python train.py --hidden_size=768 --head_dim=128 --norm="layernorm" --norm_eps=1e-06 --positions="learned" --tie_word_embeddings=true --init_std_qkv=0.0198 --init_std_up=0.0198 --beta1=0.9 --batch_tokens=[65536, 131072, 262144] --train_tokens=1128000000 --max_steps=7522
MLP neurons of a small language model. Each row is named by its layer, matrix (down: output weights) and neuron, and shows model dimensions 480-607. Each number is 50 + 10 x the weight over its row's rms, rounded and kept within 0 to 99.
Before each neuron's rows, "fires before" lists the tokens most often just after its 100 highest values on Wikipedia text that the model never trained on. A number after a token or word is its count.

fires before: " " 62, " |" 5
L2.down2670:48 57 34 59 50 35 63 51 45 35 52 41 70 41 51 50 58 46 54 27 70 60 51 39 55 61 78 52 49 42 46 61 74 57 58 64 61 62 50 55 63 52 52 76 46 43 44 67 51 48 72 64 41 47 37 52 64 48 44 56 48 55 42 37 52 43 69 65 48 53 49 48 38 51 41 49 23 60 40 41 44 40 28 53 35 48 47 44 44 48 44 74 47 58 49 63 47 52 32 44 43 45 65 29 59 40 32 47 50 47 50 47 61 46 46 39 49 47 45 56 35 48 40 59 60 54 40 57

fires before: " " 33, "," 26, "." 4, " |" 4
L2.down2063:59 46 35 47 45 47 44 41 73 55 54 53 30 58 57 55 52 48 40 60 31 68 48 57 67 49 55 55 46 62 51 64 35 45 58 69 51 45 49 43 62 58 46 69 39 60 62 53 32 41 53 42 40 55 49 45 46 51 36 39 64 33 58 45 61 57 43 47 42 49 48 54 45 58 52 48 49 52 49 44 62 57 55 44 49 49 65 22 66 68 35 44 62 40 48 58 50 47 50 42 56 39 41 60 63 38 43 49 61 48 41 51 44 56 36 60 67 50 48 40 58 54 39 61 49 43 44 35

fires before: "1" 34, "2" 15, " |" 5, " The" 4
L2.down1254:39 58 44 40 45 58 39 52 47 58 48 57 48 43 39 30 46 61 62 73 46 49 70 52 62 47 44 47 50 41 36 34 65 63 39 37 59 72 58 71 55 42 48 43 65 45 48 58 46 66 45 42 56 52 53 39 45 40 48 40 33 58 59 35 40 46 59 46 39 40 60 67 65 63 52 56 47 53 46 47 58 48 46 61 55 69 49 44 32 45 54 57 41 48 46 40 49 64 72 46 47 36 30 44 44 58 38 56 48 51 54 69 60 59 45 71 49 50 41 54 62 48 41 61 57 62 57 49

fires before: "1" 35, "2" 26, " " 12, "9" 4
L2.down52:68 40 37 61 58 62 34 35 60 49 50 50 54 50 62 59 43 40 62 33 69 49 61 53 34 47 36 57 44 60 49 39 43 51 55 43 68 53 54 39 52 58 42 48 37 52 45 37 68 60 52 44 43 45 47 48 49 73 47 57 51 43 37 26 51 57 58 51 35 37 43 34 53 44 42 39 41 30 41 58 47 55 50 38 43 55 56 52 49 40 48 35 44 59 62 78 49 54 41 57 51 67 56 69 60 52 40 63 56 48 42 36 62 57 55 45 32 57 53 67 50 51 61 58 60 70 41 49

fires before: "1" 19, " |" 19, "0" 13, " " 10, "2" 7, " —;" 5
L2.down1199:58 47 46 59 57 50 43 46 55 47 62 38 59 60 51 40 42 63 51 34 62 62 58 47 39 37 46 58 74 55 46 39 52 57 76 64 51 55 47 46 52 36 45 54 47 38 64 54 59 50 38 46 65 63 60 53 51 69 44 42 61 59 53 52 78 61 54 72 51 58 52 53 56 50 44 46 53 55 53 48 35 37 63 43 54 54 46 66 37 41 49 77 51 60 57 49 45 51 67 42 35 48 52 50 37 72 59 56 52 38 68 35 41 40 54 64 57 37 67 44 47 60 31 63 46 58 45 37

fires before: "9" 24, "1" 22, "2" 16, "," 12, "0" 7, " " 6
L2.down933:61 64 55 60 66 56 47 39 59 47 53 54 45 53 45 43 54 55 51 44 49 53 47 45 55 73 49 48 23 57 47 59 53 41 52 46 51 64 46 47 31 43 59 58 60 63 45 48 48 44 60 43 52 51 48 45 46 49 27 40 55 44 43 37 35 45 36 49 68 43 65 49 34 55 46 41 53 41 41 62 34 55 55 24 40 18 52 51 58 48 53 38 57 21 40 51 43 46 54 46 45 54 48 69 50 56 46 37 55 43 32 28 66 52 45 45 50 48 48 70 42 48 50 38 59 38 48 35

fires before: " |" 43, " " 13, " |\n" 10, "–" 8, "0" 6
L2.down2094:59 53 38 43 45 46 27 56 48 38 37 53 51 60 32 46 44 55 48 50 58 48 73 48 25 60 45 55 48 47 41 46 44 48 46 52 54 47 65 49 56 44 53 35 25 40 53 37 52 42 50 48 55 56 51 52 36 48 47 62 45 53 53 50 58 56 70 51 41 58 53 48 51 60 53 47 48 79 60 51 41 36 49 46 66 33 60 51 52 48 43 42 39 36 54 48 56 49 38 56 63 31 37 46 50 54 29 50 49 38 20 47 56 47 74 28 48 58 26 45 66 42 37 48 41 38 56 61

fires before: "1" 16, "2" 14, "8" 8, "3" 7, "0" 7, "6" 6
L2.down1874:30 54 78 37 49 17 63 64 49 41 36 41 47 43 60 61 64 36 48 49 51 40 40 40 64 59 53 36 51 57 79 60 42 54 51 64 36 65 55 50 47 44 43 43 60 56 51 39 38 40 47 43 51 59 40 43 59 48 50 67 45 49 52 52 41 38 52 50 62 32 41 61 43 65 32 37 60 49 39 39 48 58 53 47 48 54 39 57 40 48 47 43 70 24 54 47 49 46 39 54 80 39 37 44 53 34 44 48 61 64 48 35 58 53 49 50 44 51 40 48 63 38 60 45 50 46 52 54

fires before: "1" 25, "2" 18, "0" 7, " Division" 6, " " 5, "ara" 4
L2.down2696:57 51 50 52 51 53 56 62 57 43 35 57 59 40 41 42 35 64 44 49 61 57 51 44 61 46 37 47 29 41 57 48 61 35 48 45 46 56 47 47 35 55 56 54 48 57 42 54 47 45 50 45 62 52 39 46 52 43 40 67 60 45 44 57 71 58 55 58 35 42 47 57 54 40 74 37 40 45 52 45 51 50 47 43 47 53 46 37 49 46 36 51 53 54 44 44 57 63 38 45 53 58 65 56 46 43 43 56 48 55 56 58 59 48 59 49 65 49 56 52 68 39 69 44 39 62 31 31

fires before: " |" 31, " |\n" 16, " %" 9, " " 8, ":" 4
L2.down874:55 39 49 51 68 54 45 49 35 46 48 47 42 41 53 46 53 37 42 48 48 55 40 52 40 48 48 29 33 30 48 66 52 51 44 63 48 49 51 42 44 54 54 51 61 53 45 56 53 51 53 53 53 43 51 43 51 40 36 57 49 52 45 48 68 29 51 78 37 51 46 63 39 46 36 47 63 66 32 29 64 30 35 37 55 51 55 48 49 41 42 37 58 37 65 39 39 53 47 51 53 56 59 46 46 48 56 38 56 58 29 76 64 47 48 29 28 49 32 35 38 49 53 42 45 56 44 61

fires before: "0" 20, "2" 16, "9" 15, "1" 12, "8" 9, "," 6
L2.down2296:45 47 38 44 61 53 46 67 67 44 27 52 60 64 52 46 63 39 52 55 42 61 60 57 53 47 63 57 45 46 70 57 52 56 47 29 45 65 61 45 41 48 43 43 66 70 50 50 45 39 56 62 36 52 36 64 41 48 43 49 51 39 43 43 56 46 42 49 58 48 55 47 37 57 43 53 59 36 38 54 46 57 54 41 52 42 63 37 46 60 45 53 34 52 32 37 56 51 49 41 49 48 60 50 62 58 45 58 49 47 48 45 52 52 61 63 62 53 52 57 44 50 27 54 59 44 55 26

fires before: " |" 29, "0" 15, " |\n" 8, "%" 5, "8" 4
L2.down2110:48 59 47 33 50 43 55 24 45 22 40 62 57 69 60 47 35 45 45 43 48 53 62 46 39 57 59 54 56 49 61 60 57 42 56 52 69 43 44 53 54 60 60 50 52 48 42 55 56 68 47 62 58 53 50 55 71 49 48 55 28 54 36 56 51 62 60 28 42 45 50 43 50 64 50 40 59 49 46 48 44 34 44 31 62 48 61 54 58 39 59 48 49 60 54 39 52 52 55 48 41 38 45 35 27 51 47 38 43 59 31 37 47 51 46 57 47 23 47 49 54 44 33 46 51 36 52 53

fires before: "1" 21, "2" 12, "6" 8, "0" 7, "8" 6, "3" 6
L2.down61:39 33 67 36 57 38 24 38 48 52 44 53 39 63 46 32 51 46 56 60 53 61 74 47 66 39 42 61 47 57 56 42 57 47 57 41 58 44 39 52 49 65 44 35 41 35 48 53 45 55 35 39 48 44 40 57 46 55 60 46 62 74 58 31 58 43 54 57 25 42 51 52 56 51 60 33 54 56 33 30 35 64 57 32 37 55 54 59 50 34 35 65 53 52 44 36 48 56 39 58 59 29 70 46 37 46 28 43 69 44 36 38 49 55 51 64 67 50 42 55 50 57 52 45 49 55 35 68

fires before: " " 50, "0" 8, " |" 7, " of" 5
L2.down1110:34 46 60 52 44 50 63 26 66 55 39 46 69 60 60 44 44 44 56 54 37 63 59 57 41 50 50 48 32 46 44 63 63 52 34 52 56 44 39 40 68 52 58 60 59 60 63 49 52 50 45 41 49 63 46 53 42 35 73 50 53 66 44 63 51 56 56 30 49 63 52 36 46 49 46 43 44 52 58 28 55 61 67 47 42 34 57 47 43 38 64 46 50 49 26 49 43 59 57 61 35 44 53 54 41 61 50 61 44 57 50 58 36 53 59 37 37 39 50 54 49 55 47 41 42 50 64 32

fires before: " " 48, " |" 8, ")" 6, "0" 5
L2.down108:60 53 49 55 54 51 47 35 34 49 37 56 38 55 48 37 58 60 57 70 37 49 67 39 57 37 64 40 30 67 42 28 56 55 57 41 67 45 45 58 63 40 62 47 54 43 41 52 53 57 61 35 66 77 44 49 37 51 45 44 47 32 46 64 60 34 55 57 39 52 50 49 58 56 45 55 42 48 32 32 57 75 59 50 20 54 45 51 57 38 57 39 72 57 36 33 51 41 47 64 44 50 54 59 51 44 65 46 53 42 59 35 53 44 48 54 34 50 47 41 47 71 54 36 39 37 47 60

fires before: " |" 26, ")" 12, "," 8, ";" 8, " |\n" 7
L2.down1712:57 53 42 39 42 53 57 35 64 36 41 45 29 58 54 47 51 33 42 43 59 51 47 52 41 66 55 38 50 39 41 58 34 63 43 50 48 42 42 42 55 48 39 59 47 49 31 46 27 50 49 69 61 47 45 52 52 48 43 44 50 32 35 41 65 32 48 46 67 45 70 61 41 55 45 55 46 58 53 62 47 56 48 44 44 44 62 46 46 42 28 38 51 41 60 54 53 66 42 46 48 27 53 39 38 60 56 50 51 48 43 46 45 40 65 59 47 38 38 48 70 50 60 39 40 38 49 42

fires before: " " 47, " |" 25, ")" 8
L2.down919:46 50 41 34 80 38 73 61 44 56 58 39 48 46 61 52 39 67 31 46 54 57 47 38 55 54 32 61 36 48 57 42 55 61 48 48 28 53 36 14 23 55 54 62 49 54 53 26 39 33 45 32 42 33 61 51 63 48 23 43 45 62 44 44 68 52 45 47 72 47 37 65 54 46 50 51 55 41 54 47 38 30 55 43 60 38 56 51 66 32 53 30 67 36 46 54 59 64 60 45 49 45 54 31 42 43 62 47 47 57 29 42 38 29 52 37 48 51 53 55 35 54 62 61 35 56 48 49

fires before: " " 60, " |" 7
L2.down786:48 47 48 50 49 50 41 22 41 56 72 29 46 21 38 54 38 57 37 45 58 58 68 49 41 40 56 45 32 42 64 47 50 43 44 42 67 48 46 58 39 33 63 45 58 64 52 46 46 62 50 59 54 44 52 58 55 35 40 57 47 55 63 57 59 46 54 49 30 54 54 40 78 52 45 58 61 57 56 34 60 44 44 39 37 30 57 64 70 55 56 49 68 45 54 47 44 46 53 46 57 42 57 59 56 43 46 42 43 67 39 35 31 41 48 53 55 45 47 62 60 49 53 39 58 57 58 54

fires before: " " 52, "2" 10, "0" 6, " |" 5
L2.down859:53 74 58 46 59 54 33 66 52 44 39 48 45 53 32 64 46 52 60 48 53 64 51 47 59 46 66 58 50 45 55 40 34 44 42 47 76 43 45 54 47 40 65 42 56 49 43 64 42 65 54 44 27 42 47 58 62 55 40 46 46 35 42 46 67 53 36 47 51 26 52 53 46 57 45 42 46 42 32 40 40 51 39 55 45 45 69 48 59 58 61 47 46 55 68 56 37 29 46 57 54 46 60 33 53 47 53 51 68 45 50 47 62 45 59 66 67 53 47 46 63 40 41 52 52 54 35 63

fires before: "9" 41, "0" 37, " |" 4, "8" 4
L2.down1220:58 59 40 53 46 36 44 43 56 41 30 46 44 67 69 71 51 47 43 52 46 41 45 51 44 37 55 58 41 62 51 64 42 51 57 44 42 46 41 58 43 35 49 53 44 59 81 48 62 44 62 50 52 64 27 54 66 57 71 64 45 36 36 39 62 47 64 61 50 64 41 67 60 53 56 41 56 61 45 61 47 47 30 37 58 58 30 40 52 54 63 42 48 47 37 49 58 60 40 48 66 59 39 23 42 40 43 33 50 53 41 41 65 39 44 59 41 53 59 58 58 53 68 50 70 48 47 44

fires before: "|" 39, " |" 19, " " 9, " Championships" 7, " |\n" 7, " (" 6
L2.down179:41 76 41 41 52 35 43 61 51 61 51 43 62 44 58 44 47 39 61 59 49 42 48 52 47 50 57 31 25 50 63 39 34 51 56 64 46 48 61 41 55 63 40 54 36 32 38 46 73 59 44 35 51 42 39 60 33 54 60 50 64 46 59 50 52 50 68 54 57 39 58 39 60 57 52 46 46 47 63 53 48 63 37 50 53 50 49 57 46 51 47 53 54 51 63 44 58 56 37 38 34 45 53 49 72 56 44 75 36 48 56 56 55 47 44 35 47 61 49 38 57 44 52 66 47 46 68 53

fires before: " " 51, " |" 11, "1" 5, " GD" 4, " −" 4
L2.down1619:46 49 60 73 42 36 68 47 55 66 48 39 38 58 44 50 54 40 49 81 25 55 64 51 62 48 33 41 35 64 53 50 54 43 67 47 49 51 59 53 61 57 57 65 54 74 50 54 70 63 42 47 51 34 38 63 55 44 43 50 53 55 62 54 62 57 30 53 48 61 62 43 68 61 41 66 51 44 55 47 41 63 55 55 40 45 47 56 64 39 47 66 51 62 49 53 43 58 63 48 39 38 54 59 67 57 41 45 29 53 52 40 62 46 39 55 45 70 38 47 47 54 41 56 51 47 40 46